config = dict(
    hidden_size=512,
    num_key_value_heads=4,
    head_dim=128,
    vocab_size=12234,
    hidden_act='swiglu',
    norm_eps=1e-05,
    rope_theta=10000.0,
    init='uniform',
    init_std_down=0.0,
    lr_mult_down=1.5,
    max_grad_norm=0.5,
    batch_tokens=131072,
    max_seq_len=512,
    train_tokens=876700000,
)
MLP neurons of a small language model. Each row is named by its layer, matrix (down: output weights) and neuron, and shows model dimensions 0-169. Each number is 128 + 24 x the weight over its row's rms, rounded and kept within 0 to 255. Numbers have three digits each. A neuron's up and down rows have the sign that makes its largest values positive.
A block is one neuron, or neurons of one layer that tend to fire together. After each block is what it responds to, as a language model described it from the Wikipedia text at the highest values.

L3.down205:145127109133132108129089105125122139150121104163101106091155079154156128135139101160112139153100133129115157122187132108117146113158171122147156131132122122106122110086113113143165124139157131152140136120145114117129150176106137131139092147084103115157130132125115140109116141138122087136097126078091107148120137101153109131110134125140107112136121091133137114159180127131124108122110116120116125119091097157108121108115120138164121147192132138132116127179094160157155136061187149141178125134132090110116116157
L3.down559:150147092098144128099106138136120120116139100129141103140100093121087123134139142118112098088135195112091129107110150173150151107129143132143156123127158162124141098117128138113164119155180105128121126126110118151116133108166096151115162146178123139132133147107153094136145149127090180141173142116129093176150108089134112124095141124166155134087115116171168184124181135102120110112136187147183137135131146116131140134173145120119132110090147158134137123123101135150111150164148165137121142088101132118163148125
L3.down695:135140114177152110078149124147142103099113107162117124059134124143151096070131169146116123133130113107132141090111128105119131161126138171084102145123094119103132139150126149176156134097110136131127114140096125149132115164133112146119159101119154127114099144161137172104097141115107093138123157136153162146130150107148137159132150150142198113125138132145097103140132108141154135134139136089141117116121146086109134111122108115152126148105165121119123160088162106140136177122140095188130112094116104128136127117
L3.down1238:151160141161112134143178133059126071151146143117166100094121135156114112143106149141123110082167159131141126121149158140132107137121103166130131169130112139112095125127106118131138144107114120112091106130074125178149177132134145130140034131091166116147129123125164133125148121120122150118124143134131111140126118122139133129106115143123115143106117137131120125129120131175132099125119165142168087149134159146135137168127132164108119127135136123111115129118124145175103147116134123133106124156116127143110131124
Saint-type prefixes beginning place or church names (St., Saint, Santa, San, Sint Maarten), and more weakly early fragments of other words, often S-initial (St-ephen, Syn-opsis, Sl-ickers).

L2.down123:076157124107113112125154156157160116130111100146137152126059118116134159136121100177132157083132108130105168138121126138123166185146094140149155139124047126133121155135116156159129180088121179097117155120146119167123131141121151145112167120125142125130133122137078164132123091127135144140160153165143152131125093086105162124119141098156117138132097167121127084111131155111148120151117146141115126128113124086133179139088148121112113137162098137124130143116147109132120125108103126157109109123158090165130115162
Words locating events in time in narratives and dates: relative-time words (before, after, later, prior to, during) and month/day tokens in dates.

L2.down716:134114185117157123146123134138081114134142129129141186110144195125123108137134089113128144129137157085144099136113120138092128107123121195130099152111144134103098120107090104105143101060124114158111132160150116142116092093116102147123147133076147145109108116182124149157114116143098105131132116147128133128137121145126111107145123165120112164139162134118070103160143149129154134162126092127144149097121145114125179100146110131124137137117157157156094134162139120127142129147114180132114122131136127107129179127
Forms of have (has, had, have, having) right after a subject, mostly as perfect auxiliaries before participles, as in he had been, who has promised.

L5.down0:140156126181124117100125087110113113142141140129121140131120096083142117132110143111107147118087140111165137128124113145126137126163130090108161113117127130108118150152176124103129092122111128080143113111144133142155153091135094104164102123167104123098150150156119119119143152135150124097160160128092123081096129118149128145148149156106093120152119115107107121131116098082157114104139160134076111141113108112111098131124148120157128104120109143103151133114110128083129151165166133132103101101104151068087187140
L5.down41:171184124131129110085160177115126150143106121118140092122182111131142119147118090123112128127146134148113092133105069143109116134112123180170159117127096128148143122142102175152167108126132146114139099155102135142127129095118104144104166165147090137149094122094093137131117126131127157152107113117147128127121148146138094116157115145112103162117121144143092108143134155123181121130162125102091154133093141105120161082191146130080159113125099177091140170121153094160110134128113144141114159104112111147176146101
L5.down53:135134138139127129134114132162148147106134135107171170129160111150127067155132105104118148138129085141119107142104144119134153160104168128145107145145152124117126124165098125142136177089160102106143136150110120123131125140087106118100110138122080121147129120136157111100107137157107115106140163117105143115148065149114122130120114146146110121085156131121140122128091156116160135115137103106122132139132130107077148122118154145131134152130171137152160144136108142136161158084091134050106098142120130079130140141
L5.down74:122141094132087113140148099119137097121125145126134080140087114109160149109124152115125140139121192094100149105101139151157128158148132129156125145140097147112112164123123164115112158097109109088150113102148061161101126135122134136183120127096146106114109149122116132104142154163163107119114132133097172094136144128116123169115172140121122124134147159097133115170119177073146114137138114178144109145082095132129098162119146081090124171166117137135172129172178130127121117157123171144119112132148103090128125122
L5.down197:104117155131148117109144125116151106109117139131180122173136125165129115107128138109141117116120150091125122143168079126154143143154098108139133158119152103123159123129132153150125116106080153136138138122139092092105130201092111127128124171107102103135105125117134145080182147138138134123119124128116142098119133148117129135132095122133132150152126170129118135111135161139102133166127133122152116141084082133124130098129144147126103138120142119117111116120131098089162125171121135139150139183112131129119144107
L5.down344:114129117149115118131127145113154160126129093155138107102099120131152127156149111120126179131189108143117073139122104118158164142128137179102140138102093141144128127153128150110112109161124171132133117122090149107126178115116099112132178113138121138179103151163116120127142136130126129137137137119177140155105131102160131118117118092122135166158103157166083085125103163140163092154131140106124130156155146151121106095149100155130122112154124132080093144141123097157191147138110139130088115159123123148132122163
L5.down397:120147150161149135192105087117124070110170173114122124106100136123123120114124115132134119092147138169154134102119119079129111137128111112144125112148123134068118119132120119132145121108105135128172125141146120110134147098107114139074140174108174132117174143151145114149125111154140116187126178133113114166141110135127144137099130104132099092118129142128098062096138097129076092134130130137117132159104114135151138106149127148109156099136146128106171128108099125137086124101147127172125126124115137133104132145
L5.down427:122130131139097121157163104123129138124123136106165142156085103107136119114155119129153148117108168134099144096112106146133138096148136109151145151132107100135150155115121105162123163160090117157138135120141115127127121133148128086117129135146118129143154131130096154146154162159142131134150128109113152139144094077121112142138153129149125134148095130131176145143128172107113127090131113135174066147101086165120122108121166094105138159090168184140125156136176127113139132128105107183132149149117134126153161148
L5.down558:182115087137115151146134124116152178151152129149136129115136169136122108103153136134114105131138171098132131133109097099153138178175097135118107165093120147088149156110098146111123121125072159143156135119103110150112149129130139096152132094121126138117120110127118156168137114122132146140152133121154109138147110130084071111126120142178146110160175104119136158087145181110159130110140133126084101150126093151094095182110137135099134071097135092171139102137135147145147143116098092143102147146149122123108091157
L5.down753:122123187152100139140134152133117125152125114134159152153173099148134167129166117121123100153142129141124154137154145116113120140142158123151106126119080142129134135136146138164140163137114101143119082135165125164168131181137110115086135097140165093148105135089107134125160109137122086141089108146137126149143100076140105110149085138113102107109121101116107128110092177062140118119147115114141104073164122153122135122166151089113114139145094108105144128093181126135132124117097101154115126167129153107140094135
L5.down789:115122166107146123112168168104102099077137152119137112135107086156112141123133116135162152122159127133151079122093122121122113155114109176130099131104127120180152109165106140096147149148188124165123159152129084084103136170128146048106129128082110146128129173109142114116139132110105128123102082146137119126151188153149117071161124123120121159095106148102209141122154191092107139100125098116154119148118125131091118128136140119150147170136121127137113168105104143101159121152082106175116105119140137139130152127
L5.down823:088098119145069126156133102120105094109187104117116123124116121095163115143126130078149129095093149141090136134134143097168107114143079115129156069150147130099137196162094128144112145152134134126142127120112152121124143139145090121097109134111122128086110130137155117127144122127152156125108150181167130100133112140138117173123145115152170130117113104122098139107149162160169159123152131116140080121133144150146128114090147131088148071086118137117145140127138115165114135131156125112117122180097085134194128077
L5.down884:125117092138114123152130134124145099147119119119100125131128109115127148138092131148170157123149100134108158089111151131128099126133172125119135124097115093128144104110145107139102129141095140098110113108140134135136129151114129178160137119102139126111141148101088137120138120148132141131149099122166130124149164140076123122128157143156093109142091150153129134108152158127093120132104109172142150119126133131053082127170154112088120156123120145170103144163134138144116106144152147156137146133132142118113130135
L5.down892:130166152143130124120091146116073111138135149127132144064096124117102118137089085102090107121112134114127098112166125111105122161093167095147105122100083116113162128093135148112137146165088145137103178166114123126158131121128152128142131095117127151111147116131093066086128125046117141104158096121114132132093137143136100126137133113105124106133104116135125095150115196134154120132156135099120069138176144094120118147160083137120145129137086131085130116111129096131123159129152156117150092121120177156156117157
L5.down1110:172144139072105128138128109099116109138124135125158100158128107151136118105116144046131160107094115135117146120102087123126136121167129136094122105155104141149111107126124115122143133119117141119162166142153147150134129122163157141182126089136112110165129111082107113111128141125152153144117091151136142125135083153114152148099135115132169107102137115137094140171133132112128077112125134148128177149154117155145101157122062096152157095162137132133125134135141110128119104089124108071134140127132097136163143157
L5.down1122:126112127139106099132104141113118102175099102109181121140123139142127129120141127125080102133116123130105175137116121152151143104138107123154130147153111141118124183152100147165132144078124107167142136136134142160147142140110150130081155156112200092109113135092121127112131101115089126136141078157136149129118143160123125112120121110121179148150121107118159132117100181130116113151119115099165145176114094113137109098139162098132103141125113108128159133159151120137131111120108094114130109131150148173168167110
Periods closing long factual sentences in Wikipedia prose, often biographies, sports careers or plot summaries, as in "draft.", "Division.", "respectively.".

L5.down69:127147119136115128139135132135100112103170172147133086140141158137163109140145090114115159118110160115149142133189112142107104095112161124151123116104177152136133137064128115125134184097127105134131114113104128130150098139123133128102115134142128119085118087128141130140128076156101148120136105157150162098120161127163104137121122132098136094110124163115124101131177161119137096169157133128105154146120153097100147125111105124114106122106123114111123120124140152173175131138133113139107131160114113130088102115
L5.down487:125083094075150142115148099142160118142113136110131143143134111132109114118141124116152168132123144127115137169142133180106158110106119101113137142118127112106145111134119154115162098113114144104147165138144118101157156099144141143153139120160088139116088144164151149122148121129137167102122095117188156115176115137150087101105186115121146135112131120104126155149106100158134098143107127146158121116143131134157117157196132140168108156125156142175105092144123112101172136103105106132147146109094147118084119108
L5.down669:093136135140108119108126097119146132105103124113124141149134134120137133155134112080101171133126103167144119166147109141124095114146103120196125126164135100138163090114137075105117072154107132129172130168105120143162110127124118060102161149151109148118171137141109136156145111152080116150122102152091127066135177132121095126150139187104127122139149142131099148140150120141103098132097142129101164114143110171116103097164106129120150108138108151115130114131076078142128158096121105138116108127092151169122163101
L5.down675:113157155146113137144109129157143099152129135148153131098147096119091139089114115167137094102095116187153155123079148140137099127124110144073078129177125168125126108125112083125096154106135120088158131149128143120126135128127154116148124128125146159139088169155126128103156153138142134057148116141150157075167069164124160118121133123103094101150158105126099140129105131139148113161126148125116129139143106116133108155094140154146098140152120142146125138123129076096132128110153158116101154158118102180137146165
L5.down708:109113127148140134139140154120104148107143105134084120157115082129113112127123112083107116090106137124120140090122101087119124115125113149161117132104139114138125097120142134151144138111080156161135111140133151090103112157098127130113156164141119138165122124146130104159130097146151127122122066126153128107137127157110130121155154130122100113127144135142129165159116138125110111151100156177128143105132111135121113096125112149138123112147118134140128140128108167137094169109155107140127158107081120161129148163
L5.down786:165114116107122116168141130110111140102122126107118131148145137103123133174137154142094129142125101109133108160094153086132143147145111114152103108118165135110104144112103174104107131089109128131108120068133145143090125153096115142140107113121109130117152122140136126137153116077089096129132128122149083106116186100119079114148125183129130146161088171136137111075130151155110112131141110149099133110117129158091146104143167133134130092139115118080123131108146121155102166139119123134113141121112133169147101128
L5.down802:148047106151142135098078162144087157139140142175110184145126132110093106098128136154152129131130158131170095145117142100165123123096074164113125164151175126137131125126151103100171142112126086126106117119152116126107120113121183115121110110110127125120094151149141165200097111085105109100133135127108150101132145124119138101152103134133111131134117161094148150105120141153106143157111116076162129134187069126118150100139113148152151109121113143105111143135139093129082158148091100120145138122139182107133112129
L5.down821:155128106144119157136131120165137141138142109123138148139152157161143116126166092122136153095137153133131130084098051084127175113111151129152137158122146146157115113141172161167163134112064176152146112096092112121105135139112106136151118130126118147108153103111118107129153131116114114112104095161163148119095133113135128106134086115177134157102118136161163095135114128105091140146089139100107129149085154142124182157165101154141157147092153120130139161159126137131081146155112113154147150141110095149124102136
L5.down934:161183125125152104131142105134152123142110130107120126136132134131098081110183085144143136117146083135175125126145082084092095136140128099128108120098154141140135143132140105161101139144128144161085117134142153099121134128108149090115123081098115113165131116100127127189201109168104129137173135148106143144147121147145105148145162087146140121174134132125112116104112117145091103161101130127106170083129136105124152133102106157199104143126078153135142118158133160134153175160130099141136155160121152152154107131
L5.down1047:117166151125087138143148146194119131119127144117161128140132118141114167126129120124142185089112133153127114101153095114121132172156116118137107157147184156150110134137083129085182155126086157149116127109136136124136167157131128119143098124112148112147123068119105125179133129121123155156101099136130111152151134102100130138136158155151115130115102156108163142150134124110122128150141144176162118124108076117117127105130103112091092118109128183125155114122150163134117119120141104154118166138151145089126093120
L5.down1116:145148148117111098157084138115128123084118132147170132117122124105112142113160122138144137117168118127129114105101130118131143183130092082096114121162162190125170149102117116127130128118124089139165142105142154126136129147170142107106116123109143113131127114135161163144125124137124134127127139118108143151136150124147122150122113165108115122124124125109165163104103169109093126105108104078122109137135172133146176129110115096160115117142113130121103107142152119150080119115124146094110127177121151159106092124
L5.down1132:115155177149129167066120107110080154121168111087154128134140145152108182125159157120079163103151129144163132139127135128110122082113176150164163159118134155105122097139113124121119128148122122147114132139125142140098129125121152164133116146167130074146118144131167159157096127143108134085140120080152120163157165127108151080138113131167131170138143143116151071122150110110110107135117130099139143149157119122147128118131104135116124149138153140091112085132150126168162117123070086130105124127156103121130112103
L5.down1149:115091163142112136096137116085084126070133145137125103130104100128144101131113138126164147135125096139151115119151163138113136141139131054157145113118146136131122118117125134120118131096100136087135079156125141116114107109092120125143152143150148127097152150168118091125124147099063088138151092169191099121113120115151154128135124113119180099123095126148161098152109156151135140148131157133089136115083123133091188159128106136082124137112116111144153148127085142150177134121122153161073149146117145184175122071
L5.down1173:136156113148122160139131159157119138106155107184155134129126122123120142133116134117119159147200138058159137147133141120119118168122113125130118096151114076127101171153132149072137157086121165148112122117061171131121134141155152160113138090100127148167129142153157139137119152113130147108173150148160100110105116139100164158116117115152164158090113090131102133083075133174128114130097123146117138173110141135083151149138080122142143150149115143103138126139125139117118100108116148130153116082199149149101124095
L5.down1226:108123174113133142142146075145106151148190145147124141107119141085103134201185131141124079110141103118122122113161087132146117144123138154127101173133114081089123122119153150132118135150115122124150133080138127127114161126139094170146131119083153129156129108159128134141141119104145147179145119165102107111138096113158126149153141131106163109139121154159170133110122166157154100111119148122141181139146142084094125137113095107161096122109139095137074125165132100140103098098108161146126141104136112115128119114
L5.down1329:072122144152163124125080149103130143104120130148164110129155097109125121127131137102117124100100116103145100109110133136157093122136127101114176131145127134152110099145146089099129141121154080121153157159102171135162137139124151108139148144131106137133158199156089110144163164122105155093157071111117097156145115123108135137147144104116141101156110076147136139135111154135136168130123082092152116181080140145138197099134093138106134157145124095145124165141131151110146100119180148153122084157115139097147126135
Auxiliary verbs and time adverbs right after a subject noun, before the main verb, e.g. "military had hit", "collection was made", "has since been".

L3.down334:115129135174090131125126160127162137106173138091153164117116115092115181101092125156175130123097158066134131129127109121140112124158159081153096124115117150142129111148143176114126153121127208134130154133101124148133100148131138140126117131149125148103145112106133108162137153121139114102135153143139097102098135157086115122123126146121096104141122152142154122128103083090160158141126169114119166104103145135113117119112133098112104151129150140088182156108189165169154125139127109105099152147095149149113103111
L3.down632:146142109149103136115139156124092114115161120131165181162144116104118157139149105104134144159107170129139170104103109093165090146104105120144128095146116128159120142142114113141213116100120149133149103091156153156156116127144101118084147110125134132143146115159118121150131110148107157086127100149093123137106109123155144134115103100126120140139122130141129124098124158178135124088101113138059109149176099167142150094138147136091130113141128154114111152081123075150125121170158154125148122164085130100127141133
L3.down749:118149127126141101140088134105127161128153120106110156093138120118105113128087149144104125093145112123150126146078159116157116135150134134068107130144130076120116117168173155119119109075140116096089152144078137129176163145141135095081100141118142184158103144139090117124136146110125071129151138143140101094127136119133131157097093091140125111149137149144126141116143127096133125085143125127119144153131126130100142109144126098111107130145159123102143120121160095106158110133153134161118087115109138150132094118
L3.down1264:136132133106150154149157131105146120132064115109124156130149114132114093112121103159163155142102149099132129119129155117129143134097099145096122181132151131152121177115151134102131140096124134085108092097114134144115113158096141146106145130086153105145129110151118103132139116149129128120104125111115143094123137143150137138110085083142120118137110156100091133144123120120135130150103135113144129128159143181099118110120138100139133125169118140113154114138191185128147121103119148143125143130116109122103135070
Words filling the auxiliary slot before a main verb: have/had/has (especially "said/thought to have"), infinitive "to", and not, never, just.